{
  "n_layer": 18,
  "n_head": 12,
  "norm_eps": 1e-06,
  "positions": "learned",
  "attn_scale": 0.177,
  "bias": "none",
  "tie_embeddings": true,
  "parallel_block": true,
  "optimizer": "adam_atan2",
  "schedule": "wsd",
  "decay_fraction": 0.768,
  "decay_shape": "linear"
}
MLP neurons of a small language model. Each row is named by its layer, matrix (up: input weights) and neuron, and shows model dimensions 256-383. Each number is 128 + 32 x the weight over its row's rms, rounded and kept within 0 to 255. Numbers have three digits each.
A block is one neuron, or neurons of one layer that tend to fire together. After each block is what it responds to, as a language model described it from the Wikipedia text at the highest values.

L14.up100:107128133130147149059145162098120137167122148175161111144124156150133152134104142146158110128112148087123093091146111092157144109124131143140124140079116136162041154124176113183095172095148141222141177123156126085129142142149105223168191133065090110155167110123083142176181122057087100159100154109133124067136178161114133127130147138102124105170083200143173061125100126107195080160100
L14.up161:125059101148117156135100140147134173136107133060147073089109125152109141158141145158156105176148132107088150115131158143071131151074102123128115137088129168131197162082096067179110108152147138142141115100119162120142122106161153116114138133072060119207149101112147146131075183115099119116135172155103113095113211179140140216141121201011046141151132151159120155132080117139152094179109
L14.up224:132083130157150149152134205121110166073137137109126085086108136137144076173072172087153148137109177084145110110078103144095127116115097126082215106120131115165179138125111146141142162126143123170145108114147166169119140104128138108128205122077092155128117155157102141138142152118103124119091130106128155085063171152060181174125145160104108109110076118165133112068099149102124129172128
L14.up459:155065099131132161083092105145153103154177156161113117113120094140142065165133151130104120144144136107107063091152134078100108168152091162168091112123121163119149094104128130183151108115124132155152156185106087132106127093111134151135142124077168129188122111150108117065055080126035160135136163154070130102128122146132093131110167173104187169110148105083114130135074116090125121175120
L14.up696:149083112146191109099103158164117228136126147138151161094107148141144081155174166065082143126123166112123110121154146109117147134175117100130132114154155091046138061145132110178124076222120111095110135130144158114115119166110104168123165104091078162170099163135118102163131112101103080132158098097113151091109164160104124168099211115139147144121144109145143144129101077120152149176163
L14.up885:139080082151141105132140141104144109124133171187123193143110132147121126125151110099180133110145131105091122118104095067080175122148082148114138132050102158107135075100091081182127137106134102180143166136126179103178183150149153162126116112085131157167114186103118147158088123105117134120098164099120138129145204091168118132098106167112076190132109141188135085192098125111134050133153
L14.up910:123152141073086101109133127160163069163151127170107162143131091134171132123101151178107106110155101148134107126129112127185159105122063097149181075094142105100144111072155111133122119109153111138156086111119121110164179126121084163180121107116125147107155152158076140137107102139084134108084109112128149114099135116104105148103121127110136091102109173152087109161078099112135064198173
L14.up937:146112161126104095150097126111187122101150116119166151077139157134112159106146133108135165129090145148113120098079116107064120103133143153144100138086155170117054113136144107138115139107140160075135122112107153124193065168133093115153191142090107162169151138158072135126103146150162094153169143161093119154146175129141118120128121128078107188165046149125143140147093123056106066140140
Responds to: The final token of a person's first name or middle initial, just before the surname, as in John Coltrane, Sar-ah Becker, David H. Freedman, in credits, tables and lists.

L14.up46:091164137101083138127090130158106110172097163069109126153146119156143100104113143118135075109094152109138103123102151093147157159150123154127162097106150141107143105145093203132129171101129132139115137140072081115116109093106199083141106195118138137106134109149135134138066058057142083132210112118110166155126158138104179180124126114169117156161101197147110149152107170113068152123107
L14.up90:098157138106190091133179146157105175144166126176128044111105146115077136163088137097169084132090138086135121115109129125130130141168160124123130128061143133125137074104135133109158101123144122107116189130082132176127119144122098187082143145169157149184163105174066077123162139136138146138107152110096129178118118190103130112134098128122113142103104125139096094156162052103122212141159
L14.up192:121072150167120143100143155134086114139134139137136125138158089097105139200163122047174155136092188147083123100149184143140106084142130113139158108119112086146143179183152134120122162087186135159083142088047135127101192087134151157132147131147073166090078140122105133121126154073139129041104092124175100125111183139133173191092183125127170135161126105117106159172139080088136121090100
L14.up295:117163148121167124131153106153177119116191085119095117195159133118086143127144100072133142151130176163170131124134143124133118147105135145130148185110126129152130119163091121132117202125108145200080083132109161108153187127105147137131173155082147131163103210199094129036104089113167106109126108177105135122141141138141044101084122148183116093091145169177185168103111152129196121105063
L14.up418:104143146144141109119172146115105127131104108117143055122160175100103111164142080171129090124164095145150062139153178113141132140161126153122107145069091122131121114158118137128151129109102107153078135159137106105087154143093120125209120130156086178151161154165093084109164156103133090165138132116192106187176115173116108138118115129091138192074146110146144133120102164097105157153145
L14.up712:101076136124132100120106112110186167112113126167127119173139113073132164102124064138097087139046090089160103113160113176137165112165149106104131129088124115092118071118111116130143153077132081129096133135146130178176162151166118173116146145158165118107121159122146173133188137099107171069126084117151149124216173183172112118115097132098065213087145121172178121116079119140084101151040
L14.up824:107166127106154118125115106080145115088142136166133152183074109119105125144132125154130088119148080083136135134123170190198171158119125148129177142168109163113130126128148141118101148127103060217107136152120139162074108143118126154086101164132158173138090166080146142165145092084116139081163181083112119129136187123090211133089135154110106111153125188132210076088051146093148136200127
L14.up938:130110123114149155088154124138139137101111134077132043188135112095106144149203103183183059165096119135151091098123168142120087121107057123134164173079088146109108177126145168101125171117093124181054188128123135126142213106094172152113153215136074149151111171164119101029139115074141147111130107167116115141089127131099104114129127053162140127143104124153106158111126142085149134087148
Responds to: Prepositions such as to, in, of, with, from mid-sentence, introducing a following noun phrase, as in "in all", "to an end", "from the Star".

L3.up124:087100107112131180115077189202183154074182116065140143141107167125127120179069147069132106118102149151157136111090131144130127116160122110105212096083203222077147144118119207164117130169107142069136121100111146136101161081084086071167125141127074095129087138169166128114178114126057171079132157114154137157148161128128126145191166119117153143095191115140130099104074073133166143174113
L3.up138:082140135083175121116088126094211102080137102116164079200120124176126165103102068106177103133137085088193117139142165161151125136126134154107144082098133154117131176149109152163163109114089174101127154102108093110122131176114118046098101166161138082150046126105168178117079141090130140151138136166185179153123143147110138151099191150121107154173110127161128094067099130084178117098130
L3.up245:053096113108173163093065099093150094086091132097118113137116166156079142109114099169143010134127083091217105122100170176158157122136162171116150094116121195089114160098150186110168166126121129095146140106130099112110115156147092078102088143126107077105068117158167141073097116117115141129179146050160139200178137136128113161061202102116112136174104161121155106134066125111156084153093
L3.up297:086128068114153110094147125103140118108122202103119089189139167168066098165091143083110076116169135155115118132113152126166120190134142136086151083086159172143113135139189197110122118118156161127139164110108095119116182094055104056119162148122110069139092124135136131097087091123078144106144153119119176183097120208134136173124141135093153187175093189178140095105075122074183153145146
L3.up384:105130102092108101101102173168142132135203141106159093173160137181071088144079090128166098117154116135140114134120197156084154113096170151140125118109151172132084151128099167163140143103098200115135077099126113119092132175105099114102149208073090101098084133130108149087075100108131148122149149106151150183130137146100105156099182082127133185136092097166144098141068062103149126125077
L3.up516:139091122092151128115122151183157115089169104049115125178193142150101094127129090116092108112126132132126144094164182130175102219175194134088115113091128152146103174051158166148130110208103156088161135101075084136126128126127152126134131198141120110122135115190114158126048112127097148047112168156131116179119094137163095146131152102141105100112153114148117126129067094093203150149112
L3.up787:059122095098116132118119131077219117050146116081151115175137118148095162148135112089158121125134169172161088055114175144141130133175142121108147109104170130107138153123169177188176130135087152066126142113075121162143127092108094103204104159164165080156073122140178179143110162098122161147123157159197180163118150170142150121096139096131102123091193139177137085084069129086158094123124
L3.up1088:040128084100188149112171111144103161063126156056162095154119160138089132142119133094171098124090149135139113087097127120164131139108095121099138090064150199093148147120149229182191146172102206095136109132148129131064135168060065117162095171142081085132104151102129127118092108092114122098169178068160177174098129151075180141170138138100130118157124108176163089099117138084150129098157
Responds to: Field labels in infobox lists like "Born" and "Website", the discourse word "however", and line breaks in table rows.

L3.up58:087119049106104139094123154107139157093128186118177092155113163153098134166107118105142096120112104125155127098086183110176142149161083062094151104078149184079150144136168138173167108150128189105128118094089109147108158146074056074151162145118101107164114153104185196098086091079113089103157185088113172145131173145156096128105153141109098150137129109149140112072101088075159123163155
L3.up161:099122048131097129102135159094139180074142167120152090175106170158096114171099128097142107132126123125163139077092176104187157151167101075090168110079161167095153135143173149199178092171121185104109115089072130139099172140084084099130159138115112096164099137103170165104126105088107102103140179101120175132113177159146109131082148137107098137155132110158154104086090074072166112151118
L3.up352:097124042113127140102137140098118159085148166117160100175120171158100119153101123086126090133114111136153129100087172101175166145180109068080157096089171170092182155141166128192170111161154172093137120096081117136117148131091068078152149143122114110165113166096171160103122077091101116095146192084093160155108171142153088124114158138123086150148111112159153110097107077049168120154139
L3.up462:090110052123119127081112172082138170082134174111181090170117165159126119160089137114128086141114092132148129083093179114190156132162096052081159106082158167074167155159173143181183089166128166126103111106074116144087174118080090073124157146121123100146115161096164176091129094096124101100162176092105173138111191162152103127102157132113102135158132096153141102084094083077170125168132
L3.up488:080113050121119135091127185088139159096145158123179102169120168143110109160104126096148099125106093138144111081089175118189139126176072056092153113090170167088157147128179133200175101158121182117118119083086111129090155131107070094152152131151111124160102159080194157096114058094110104092156179106114161143115180143146101117096153160119111140125129116171163115078104082080167134157120
L3.up567:094105047110114153101119161092122162088143176103169087181121161149110142168104119094146079123103087119142119102102171117187138158182093070071156082093164182100156149134175151191170078180135174118126126106091106127087155128077071097147179154135114106175111166101175163098109103087099104109160178104134166136118164140150116118101163137121103145150109104165156103076085092059163134176137
L3.up798:083102047115115145076140157085125147083148170115163093192118160153106140160099110099135089137103102130150131103083166109174140163162108064086161107079160164100156136141175131212181093170129182124109116104085118131080153117070064075148149136108109108168111162094164173097119093077140092086154159095116175146104188151141098114093164143108105145151115116155156121078100076090155119148122
L3.up861:072116066107118139087120146082129150071149179106172085157123170152121146174102106092147077125120100125159136083078185119190132143178071072070168091090161170083156142138150145178173099172143172116117128107095127124073148128101050093157129149119116112159093142127195167105108097087105111106157182092125166122126180145148101135108165160108095149117142118164145117082107067074149106181136
Responds to: The last piece of a word or set phrase in tables, headings and lists (Boxscore, Premier League, Win–loss, second place, Incumbent), plus some "of" and "by".

L14.up170:128157101136129122144149173071121191109135176131081130108163128128128219098140201101128142138095088167138076142091133084116135095112088162112151163157101155099103107121117220180147165188124103118117104164132111109126132162152116103098138114105126152162090134117032142060138130129130200107181057097064159123115140135116150135153168106125141174112163134096098077115168129091121091130150
L14.up541:053091109098115123144079114091085117060118165166179100143088106174081115108135154102081110140103105156123090087116150154182108097140192111155106123089141110101131138093142164080139180125063154088157141221128192089185149150139036160117126146140140139195125109140151181141163172139093198137148124173158164112111141193092116180145111082145165145130155152177128130151138114114125114094186
L14.up718:061080133113078170106099165089178132162145148128138118175101121081144127123157084132123093144105125165136135066163143171130179136102123137139102045118134173118088144180128113153138150152093140135164116161144135104160152192108061086111111102151130114128117104087160105170077120077143154089149148160142108127095131166153086138107137142146094128106145096133169073177153098073130139147137
L14.up814:088139166068150093096126070134085133188114134136164146144141092140130125094130158129084113158140103155133102170102137065118200120141077085157099090039141136173152118124171171114161089103088137160112164184099147131160152115038141145181122122083136110115123181074109129134108157094166157169142111140139100113099160139149146089175143089078062170156152191163161122120041098091138090131139
L14.up1023:121139120088073136135173098078091130088104095146113161128122124108060111091136137114104124147120117154128118187171179120151148114121061085147149081120113169143129140088201204131143200148079097133065115148088094145170171148163101091130148163124159137112106140157148135162122142124123110086119133088116107148083160081163087126149194120146138190088146165110148104130109103162144164162116
L14.up1061:149128096104138141080076144099148123138079151142129125095094132119145176132112137186152099138103082074145118135122141128090084128217101183159207126117082136123143144127118155117224138092169130159052172191116214122181181093072123193135083065100102155095110197100159184072128148102118123106133151106144144102192160163152117149091135193149104139137149110173064063105125101142142125116173
L14.up1066:134144174064115145095121131114077110126141145159192147101127145119130105163161166139085162128091136061160154102116104138129144188100084089107171081156141120099178118143092147133181123147045138149126134213108159126135197148115145094150101097117143156121062112167168179135124156125086136133138119146125099187163163133094137156148132095150130160113133213119116123145132106095083150161128
L14.up1139:095144134016113160104109108141153102102147110137104166180182121144089083153125174142166107136128109130198128109143130138150139148092122038143107107102143146132093181153159163177156142152089152101050183104121099134188148148066111138087089168085155134116099133132140129140104159117103162116122143125119112146121141109213144156143130110094054168130092165129141071122124105090177157097191
Responds to: Final word-piece suffixes, mostly plural -s, that close a noun phrase before a comma, period or line break, as in son-s, day-s, ship-s.

L3.up79:093134109064110146125116106124123143127175146148116120119073095132160159157088101137126125133239132166167121081093103068162097136127167134096151103102145146069119115126138163188131114123218159163088097165161156190106114121132082147142131160100175168165078139180172177112043092156143117110135150161125111158110194129111171148078166117137084105116226115120116127127111110134132072145140
L3.up237:098103101125071173121082115096112132130106143116143074148079132156122132174102078091085131159131120138154157068102172105178125136153109058123108103093178131087165093137183125194212118192160125137138125159142140151134158119109070132166132133146156164197128148121164166140149115110123112142152155122143142117123180163101119101099142180075092148151185125107126112097072102091139098134144
L3.up465:084153112131112202108115100113127111136142139127137091122094139145133118154109165105085160136167094177123125088043138104105146105126150098104144122133186170094096085158164204155117110139163102117110124172107152141070158092142088179191169189151194168169089119114184154092124151120106169184130149107055132185096206149162147153059162127091103105143151159126142100142082113128127063111156
L3.up708:091134118126181121096087090117092146032169132088144123113177144140155092196108101131154136132119181158141150130067141168162133156164118103112187106086155157109217119210085155126152144198118132094073131150103128104077163203144139140165113134149093130098117120161163156139160052075099086159145167085107122136144121149138113148135161089149089121167128107164174120096097100074124126142079
L3.up728:080138141116060081143105082118117150128142129072142126099152125150119193121115113131152102128166154174148135080127107133162154128135169077123108131094150100130096143182141111175153118143092158095081141175138118148140131098143096099164125089155156158152101111147159166078137097106088186195153132123154132141138134148153129126129172086068093183098147139152150125104063118125110067101133
L3.up730:128118122131093136113124110119172176140157169096136098125135158140097153117126170091125133138141138158143111107056138099090103142164117096131132098176214154154093168139192181134116162134117154121074107142147135124085188145091081112152153181146151168097058124151137123064124133075117156178133121096145130134113166136167111144167145100125128100130147162124113121109089128102136054123123
L3.up779:122070124115122135115106098163176207143156170125128103186066156153157130106108137116062127141091155092173125037056167140122153115214074131046114137118135152141126143071213139138115074170151105139141079135134103124111155089100102150133157150081148130153100144096225128133132120112155096119149097102145160186122185162151127131065139079133045133108157164115135100150159110134198061148090
L3.up1041:092117083119150156092113125157121162116113148090123079108119150135139128184125117104155117136092134160142130083087179115183144133140092110095122134092177181103126129142136140189113180165111179112129177177105115123125129136117111108183156105158158117193114142130159165139126104076070170166123180087161147170121149169141129117117181145104078142116124135143149114105099102047168072135150
Responds to: Opening token of a new line or row in tables and structured lists, mostly the leading pipe, also indented match-scorer lines and breaks.

L10.up688:059113099101149145152143126156132155116136118118145123177115143150142154147084084163126108111137135113182172142120108134056146147079118081112102108126145134104120169123134153126184126100191149131079131066173104123068135115179081145064145121125121129113106125162097109182096138119130095106148171115137172106111131146139201132160160082071109188153145138132133067187123134116136127130111
Responds to: Word-internal stem pieces that await a suffix, above all "clud" in concluded, excluded, concluding, and also remain(der), intellig(ence), admitt(ed), follow(ing).

L10.up1103:127172121085144146116110134135061121112132118117153153148141154176139058149064169127133130138089100138137150078117175136143107137160108112050186106062130139115187101120120145123151144169156197126137121169116097129082174121085132162104180171056173170164148135159109124124146158100080124179092167098068134135138145188116159139064135127146141126158117118101141135112124104085122130118160
Responds to: Words right before a team, club, person or title is named, mostly in sports biographies and tables, e.g. "was" before traded/signed, "by" Colchester, "(".

L10.up679:084135119166100121077165138102123123161088130146129147126135177198095159131068140157150176137110108150174109125103135156178122098126151098144160074149148111092070121139099197157194093151107142140027140144135116140165177122113104122151111101122139100134118126111100087189118151127152149148135116128155125152027150115144124136125203139143158119111118172143124106133113150088136128141171
Responds to: Middle or final word-piece of a proper name split into several tokens, mostly places and surnames, e.g. Oklah-oma, Kans-as, Kent-uck-y.

L3.up167:079108059123123149075124166086096157090134177108157085184114144156103111171104104116154105117114108143141139064100180094194150143156085073073149094077170152059158161130168133201175121162115148106118114128075146136104137124078080109126162173122131095180098143094189183101116108079110086099162164080088154163164187157175083125099136144099103124163114106159145124113104090083159129151130
L3.up248:080125069103120147083115173090102157085147173112173090185103147167109114163107121096136095123136090110163139059091150090192144149169087055082151095090159183089138150127176128206178105132111146095128122122076121122120158100076090114167156138139130118170094160096180169092136083072120126112157161075116161147161181147175112151083131138113106156131114098150192113086124078077142116144134
L3.up310:098120086160102141125102124076103155119149158132177101180120186139130117207113113100104118133105102132147173062088121109187157143144104081113105117069149179078172144105168140195186145133123123104115140149125122139103165166113066093153137147142112114168121151087177157115135078104151064167168166101110140141137136147144109100095116168090074117152109128158178117097075105079180093110157
L3.up548:089126076097121133075126135106117164110129154099174065184119164156136135164105104091154105121123107130159136066088157109189131145171072069072150104061180167085133131139166131175158105159111174106109153112092119115101169129081078133172154144141135103175087144114183163123130107096101108107157163087123154150138186142150134109114169159080108153128135114154159122078081095073133103134144
L3.up610:105106083161124161120134124077126182137084157099147063166073115135117093183113162145112113117116121137138114087097115117208142145183103102084142100104165172078166164122200150157163131142113165097127138153104107138087104169095072129177146151129167105204168137090157183135186086105142108132147186060109160172118141161135099068104099141108116147137138154138151107087090117075139084140190
L3.up709:075106051094113136086124160094136159075122161133166089178116150155112136171086141110123080127117098124154142070083172099198144164173093086088161102080158193078161152137189147168191104160129175112128123108092108144102163142071071088161151130119129108174111156086187163096123119094126120112166158080123176157130195141168105120112143141115102141134144115150172105070115084074148092150164
L3.up862:083133075132103150081106141120140155100136194114171109179093128154121139153113115109130107132113101129152113076110155104208138147178086062073156096048161154096153146126177150188181097164114172111129110139076123108112146141078101103146170134132118104176087150133192168105115125080113124130152167072111159113130178135145104130086178157093078156155112114147160092092092088075178114156100
L3.up990:094101065119123164091105171105129163089150184118200094156129159144112118176097124101134096129139098114145131064082172103196152127178090056071148101062154172083137137142177119175158096165117179096121129113076109139101162153102096108137173137144115091190068141110182151127121105083118117097161163079123161134119185150170129133090144130119117150165145106175162114082105090065153098157157
Responds to: Vowel-plus-consonant pieces inside proper names, often after a capital first letter, such as Tenn, Iowa, Powell, Zealand, Kentucky, Colchester.

L3.up231:091129082109114111135105166092137167160141171105144105135128160194084056132133180103086101121136130110138115120060143095155130171131134129053137128146132138102148143101184143139156123120179205139129128102112099148113175111085112094130161090138171102137138146105110186101115110102136081085152124142101127113095192129123157160061139164136105191129099162155108124118144101110129128207083
L3.up410:128095131156145144114135052146171151110148117137149129123084153151173148114071149068105114137152140083134146095100144135169119137183135087100208109134160135118082134130198125122152143199117128075098132171175113078121174093128131064127117129177151157093141114126178140116147153085131118133158102061106104089138161141159125140126164132163081173108170153149131113112147086131146095141083
L3.up434:148148120172119172103148112128127170116130110089158133118102171148079131147120130150178127120139098128185116079079150074090114114175126061084101162060194159127109072174114159151115107148129180144120138102116137117076163125139074104134099092110155113128166153118153157090077123083063083163150094127146101092115222136147112132174185128110103121106144151079149127084144082071115176140129
L3.up540:132100064166124160118160137187155109033107061170160115122115166168165093119107136130111149129120094106100116125135112094166125129117115110089119135099165123112130117129120133161129075174108088117167178123072127103043173197165136124126124064129140161164162129112144151097102106121077073140118098057074111109125185122061103160139157123090094111128131079135068148097130124077154104139112
L3.up699:106103100177140136124111101104167154122140080113124145136127181139113199208127142082159094115161133127143117097179162099166142131154134126147099132154157098082158161118093114188121127166127165062100138104113105179102115147137125149086161192156114108170120124088179152093118101103112153114118163147094126136141132131118122102137188135064129162108155091111162136059077135085147076076110
L3.up771:093096062132113145075113145106130145099128185091163059175093176164090121174120106118139086134103112112137130068088189118177135122152100062080169072072160155081159159132187161187179114180131163102117105110079121125091166151070075077184175141137112107162098152082176164118124085074126100105154171084141161164119182169143114117095151143138125143128146095164153107124095089065162121172141
L3.up969:102130078172145150090149154138115175158129106068162131120137217146167109186084122131121122124143140124111135075121124086115152088134172135098144152083181125047136100178173143162120131179131156121117140071115117140120169121115123114133153134120100116129165136161188101102160116075095053129140147110053117111175187129123171147115168125152100110079114095111102122104060113090124162117116
L3.up1084:137099098174145178093135105142156164074111147104138135132112170159141153189110146069171041108124118182132121083066143145192140099156133115116127097105189120117195152153130140137114187184164159100131162148095103136135173084117109038082130140182100108081160142064145111160155123113085119158152079098078155110125129148122154141158129102111084232159148134143125128073057103087212112130124
Responds to: Periods, commas and closing parentheses right after capitalized initials, acronyms or proper names, e.g. Charles R., on CBS)., No., Jr.